{
  "hidden_size": 256,
  "num_key_value_heads": 1,
  "vocab_size": 8192,
  "hidden_act": "relu",
  "norm": "layernorm",
  "rope_theta": 500000.0,
  "bias": "none",
  "parallel_block": false,
  "init": "uniform",
  "init_std_qkv": 0.0416,
  "optimizer": "muon_variant",
  "lr_mult_down": 2.0,
  "decay_shape": "linear",
  "max_seq_len": 512
}
MLP neurons of a small language model. Each row is named by its layer, matrix (down: output weights) and neuron, and shows model dimensions 32-127. Each number is 128 + 32 x the weight over its row's rms, rounded and kept within 0 to 255. Numbers have three digits each.
A block is one neuron, or neurons of one layer that tend to fire together. After each block is what it responds to, as a language model described it from the Wikipedia text at the highest values.

L4.down894:126090195068140155163148070133160143099130134125163105128108120056104118116090104107090168139130114116108113186162180093135130126092142124148133131159085082096186143147083160163090168164169125154176172028138221166130146171123122107148119099081036160182128146116091076122088089071072122128
Responds to: Non-English name syllables

L5.down123:084176114141098162138120078101137139151119134156100134134132132150146173137131077163106092140115170144076139099124118093149135079143105081165121096146126113158104122129088145184113157123120051216147119145086098164155140190151071135071156120118114144148140119135097109127118108125132212191
L5.down155:133108144182195080144088132102177149147109133116135164135129147082135127116108099083131100201052143119112118100136166104209082091101117118160151082130114131113170134065138121171141137186104136153098123140114157146161119190181079118124122100082134187122196145127089042125079124102080168082
L5.down215:157146154071124143114093144173186095126158109129137133140161086100110122144147106110105144113104088130139109109163137179101151133132128111082155107130135141162146120136133164139130128106085189061114188104112169133107143182135111144106117115154083170145151168181132122061129122109090169191
L5.down283:104125111162151069103140164075131132094167145099130147113165127145151173110075092183127121122160135122114142153125115110130126104089137122158129143133178095148121156138126141175102152175141173160172120174085108140151138122142182107122156160101112197047070131158126130155144182111182131148
L5.down315:107110171059118148117073110150124190193127163119141132159104124113131148087119103189095130108158090123151161097143141106182156122163085067098161071115118172163166110120114112150155144123103073140127152078181144193131131143117096127161128102121071144183163109142107128100059127137140132109
L5.down440:155101200101146171105134100035152134092091133149118119119106095139105105088165134126035143162069188105113070140091125151124124127130091134116154146179119086115064077077154125133155136191073068163140110145178138159124173147106147085169112090109092133200154172097138095145112152095155155172
L5.down563:173110097128168085197139183145118147102142126090099099145139135132106137111149133113152094126089208173117109157118158099176189173063082071185135138133154122146121137138167120119128123117118162084126155123128092116127126174146083128089113125086025118153155138154157158091107099159131126132
L5.down865:119095166093087120106120072106123155105133145066155107138169123132155114107121174180094161115137143103195125130134151121145125083158132171156109196112126104131151097136147143198107114115140101190125115100100154109104118188175095102104148067181079111156165158162151170105151152126140095104
Responds to: Romanized name syllables

L5.down84:128161106165158090138188136177125150108126100108137146138070136136113131191086167090164092124165153099173149086200118119075104123137156159158084122131165126108119145157120115105073113132134136116135100141115110046098138112115100089153154132145133118062152136151108123174099135100157156141
L5.down137:119122107176147092164162128110104142142153175093101122069083100112125150127134088142107125110172114196104171151100107131119107101145065213161125078114148149133111118093096082134103135070113090190105164167094109097133157168157117157142129096061140141106075126115174153147105089104105164139
L5.down245:158097195133149124119123174073166017135169116070074111131166095103124128115159145134152135145050103101089124117155123070076152063146160191088114105124140136143114135158176172136173105131143139061132080112165115150116092097153163126162133080076126060135101121167100087152128142139163166151
L5.down267:191152154081126136061096134095086129146125094108121102136156093113179172152092156156172090127164103179120157170195141111136106107111135104058106095182158115074159077105116078130093104162145105068081092071182162102188140149150181151134103106121141089122103154110125148202091139174184085145
L5.down356:206126096120136134110139114122110143169125081118145151126104107095132136128212137101046144139114079185072139143096125178109155069032165108178109125118119112133123196099116138108234136134145124089136128104144186131105114102167165074120166102143123137186109089159096109105134108121117128132
L5.down433:103151162115160133065127123096112150147127110093195173170141088096141025153105045138133131117092099114137092115154152125042111150101097104106160084194127121089102123084097114107135136072117097143087094088134155155101099143170097136134131140094143111165127106144142163167122188108160124109
L5.down833:129152192144115166143070055106140141100163119100117150153158128138133182081139153116133118130075132141138144115128193063149085149106121116082156086129117117166170197143115088105081133109093150131173105091113105141226136133118138156125129113141153160167063133128122101146145125125158166173
L5.down867:178088126123125138157132153161116145190131169140115104133169121167079103083146126164101112163071130115142117169121179154113166126113156103099100119169109123115105159149152155130141101138118123121086187167148168050164136140119121119131166054112152088141122130082110100151160165160170138046
Responds to: Possessive apostrophe and pronouns

L5.down237:132155130172133148116135121142135037088094121154093128144110125152118113165105140117126071139114078115139166157102143109089136097132115142117168161106146102111183103152088169095079174141134158187151155047127198170147112127123180140116169174092084136146134119075122071139096127164091096061
L5.down436:137112175156146110179085169067097119111127144140160122140119108157134141176138139195201116165122158090131062087167156185166183154098097119174130107133157116143123158137089132116084111189129137104129071140133101088122154089095149077111103149136171064129126121162156124155166143140112077148
L5.down473:124109133156079121107175090159097107139128127110140144112158130175145133164164039108136108133151072076166090153028117151135152137104092130100197125169126117137147211139144133123134210107085097103115085146149131163153117088127134115171151106152134071154145108095131161135113154090143141206
L5.down590:159113123137142135163112175131099178143148118127173130110168107141089187075122098092167069118141092094113080199122117118068149132147148125109127162155141133113088137100138088180073183108087139131108114112161111179145143087112127140114079062103168120107097108061136086078142151134191132110
L5.down838:157194159084155132117130157054087100105165108055090086145149120135132114110112060157125175159125164109158167172122127194196148121111127103102160147136111114112183100095084148183139026120127121178121113112159098113125099118160128070067129095156116148053119153136100181158148070175061138162
L5.down853:143114163071184136140121154096062148171127175128091112130129104109146119102135119133081120084106151091107166126168081181119126124126148118158142091106055143165121093089124148102076117139199103172152117121113146144120151187115118103122095096151125079126146107119132130113153145140041143134
L5.down879:168090165142156126106130154124118100133185097079125148130123197134122130168096100116150171087150144111155099099094144089150109166147165133070127057105154126131126127110123153126152087102129127130054134116160126206083029108136140156092122122130149171117115164142183110126139204137082095142
L5.down893:158139177154130144099098105081189120105092181090155097175149113107131159095165109131088133172128166145133188090113194108125096127103111195105142145169064164154155139101105107138102118089155057155163084099128155158123128131110149096081103121123122142104138160148117078082149146150100149094
Responds to: Word-initial capital fragments

L2.down229:128121131072129086124107127073119086153114160136121165127130112145160106100112194202131143114073141142103087124129081096129135098178142149133169150143163065116078137099158120151175203084158154171121114126152109188145171107097122130082110109119096148143141185122119165116092078112112056164
L2.down243:166142159222089183109126116141119136189179158150109115128154110118119133084186147123088162173194106157138179138157114118081125078089128106135180131139125091142066160128118081083160140115160070122109116163174070111127185117188137151172098187071105140158102176134111135134114110145176132144
L2.down345:203139104091134127165098136134198095159118063153110114134191151134095070118146139170159135092159121160114109141143063092090197112124175152107150117114120153149139082093147115123185152135121075068149119086147185138146129137190183191137138136130165160136180099056155079126195112096137103128
L2.down356:150153143099143143105088073093131152135146089167129153091166143086113177091114144103174118174121104137134123151198098093183134120123145084128146146151163156119106102077067140134123170140168074171107148165134043176142099190171160134128156112132112052113105066108163103191073133123066096150
L2.down386:134176161149145050081108117115123113144186192143117133113105211126137166146103141195077061134106095120124144109122185113113161134150082094159111161126094105152133073132122106128148165134056148154116123132139189118119116113105137133176156140164168140097150107139105190091032131079175160143
L2.down485:142108101107225157157148123054122114191148147085061137127102156109164112099199133146106087132158154149168138101140188200133098133130161128177178177179102111145124123154100132166123129141128166105170119038118143139133096130134124149160140102112101183215113164112143157131103142173129104123
L2.down610:186112135135150166069116196038168119108132154127093140066103152128199096101143168116112137103126052113103124119139143088150098115128109212163133145111102078095173045146077139152128111130132078119122084152146170147128154091145079119140159121113106105113132151081069193138085118087072126131
L2.down742:187107101108166112068101177094105138136111119073144126113126115154093094082153133156100115102081101127117121111115158109089126106185149157146088151110109140150128101061174098076088153154150081126150158166178086114129063096128165149124097126132136108073147130155114113116064079152143126201
Responds to: Possessive apostrophe

L4.down846:136225197137082153103138058072087135153082153122075095092068164150176111142120150083146206106111071131112129148157078112167121151137115135081130162122124081112145143178087119113127149120148104080105092124145111128126078158132126124109170145117117097142132088135153131124104085144147158155
Responds to: Apostrophe before suffix

L4.down574:129190128125125184116118147087085146147141150082117110113105123159068122193102117137063128161144172148076136189104125160182134095142127175158163136139141107117141091089139113162132134082133169184137106153129119165152058149104052056064132092149136102118108157128061099155078098108072150159
Responds to: Initial letters of names

L2.down194:141162161145113094144104101100115151185095116092135143099066068137151094156111108161183139120197150118141142184099107103099164145185104135116060140129174145102099104140103134100112149147118134109049201163105108104127094111101129124115105092117152158141205116105091129143151200133085157134
L2.down234:113115144149146111124116130084086118149070118149121160149136094091149150108153107165132103165109073125179136132131116124146168149139121117099123134108216144130062129114066082142073132131175164132178104148142181053097117169101163055145097083109172157106065151113145075149078136091168111162
L2.down533:165183130165154139056099116140137132112137175128107107136126079141165111088146089073114114118098150122153181127185112118128094132123140166128069107166153103104116108066047097080164111129116159155092108186185153067145181120127119179120141113123113091093092122050124138119128136124093110111
L2.down698:130126203150172130192184102173154144145126100157131091077113153157102138063130146118110138130089098204165101144141070114148111142164141179143147156093156097096126091169119176134146076157157147123131114146149085108117094172093148157084119121089164174132175123126145127158142107084141163135
L2.down818:163136067131130143184132195141093108164136093136120110109178160190101090141154136106170137086090106113098165168124150112181122172095178135161121147143140114145159131131113234128126163142119116130109124105100161092090078120077127120129155155081134162139125129146060177144109087085183159142
L2.down832:097126133124131176140091086046122095144083125106117120131113132102178126130092146121131100104164155063157071112102156093163227175212092116084142148124145093112147103123133146144141103151126118155123159135188164106134123096141141129116165076116176127147141143096165103105093114124109138198
L2.down857:136108169058146149121159107094117129133139162085125090120093122183135113133091137120104157158124104110145219137147152143159163132132131104155192100131181107152103145132115147154117128173173142127130100167151164162124077093145107057069086062158132132122179147094107113145097142104161140125
L2.down868:161113158150102153127112092097096099137093153144129131128123135175106080171084196143123155155189136169144178105110118166149072106117048113155157104108155106107102161086136136148159157123115117121157156121118105166178144105143118125128095131137161112099098195164138140148057178136137089125
Responds to: Split-off initial capitals

L2.down3:078120151177122133168119120120075128128088105092063112154127137134096184069117101139182165117141104103137119090123127117142130102109147107166116129123121108153169152127151111146083068100073147096154155122108090128162114149150168146155109132103138207159071154156173090142119177204127163055
L2.down89:129112128095110184080061108133095112103121138115094161124138131106143092165162128160168148088149116178137097143141099099088140084141134133185128094141116127158097078080133110079133138119148055121135109141158185127104146163103188128116130150154174186120081075155078159132118115165082093136
L2.down91:149084103123056097111178123159098150120163107065151059133097122155176121119108162095110108091106108178139120153157178147143077094104065129110142140178157124142143149140081110111107128134103151122163145153101159061122111144148126150162165153190160103095130146151162135137065152186133098121
L2.down326:118169134162120159118066164129088096131158121102096066134151123100129125055152165141092118102145164127144148132068175119199123102163094140113143189153128054118149115144109165146124063110172163142159125084138116122135158178101091144152134099071095156105170114129111062126120097105075125103
L2.down414:114115128104127117141144110071134126073115142112089101085152155092100144125146149162163165125140098087137067188147168121144095128087119117155142132137157137117119089115169062156090120121144107152114154114159095142148131151092122082125129136118044139117106090144154147155088146156155127154
L2.down532:165109130166089070137108136148109168139125118117180171127126054152090165117154097041147172089142119103080156150166158119161143113194068080077123121141074168129124120128120112167129115109123154207118178172088153171118086111154088163177112124188154087104140131133088148138139138140097130131
L2.down706:099106045059062108150104120166073114090146105142100134143122151157146095087139177085139094097155171187111144104140125140150089107165136144125137159080153102113103096106154105126142157159072127122140124118113105134110123128128026148130078083120172122091118181101119131136147094142118176089
L2.down806:160124155101185152128111077203169107142159101113088115136134144125159133079141101118154173089128109090107181168182120114128114117125136091116124140045157077088138158144111099147146111102124100095165138124180161115162134146141175173090125127166128142105158154094148079138161099141107076097
Responds to: Initial-letter continuations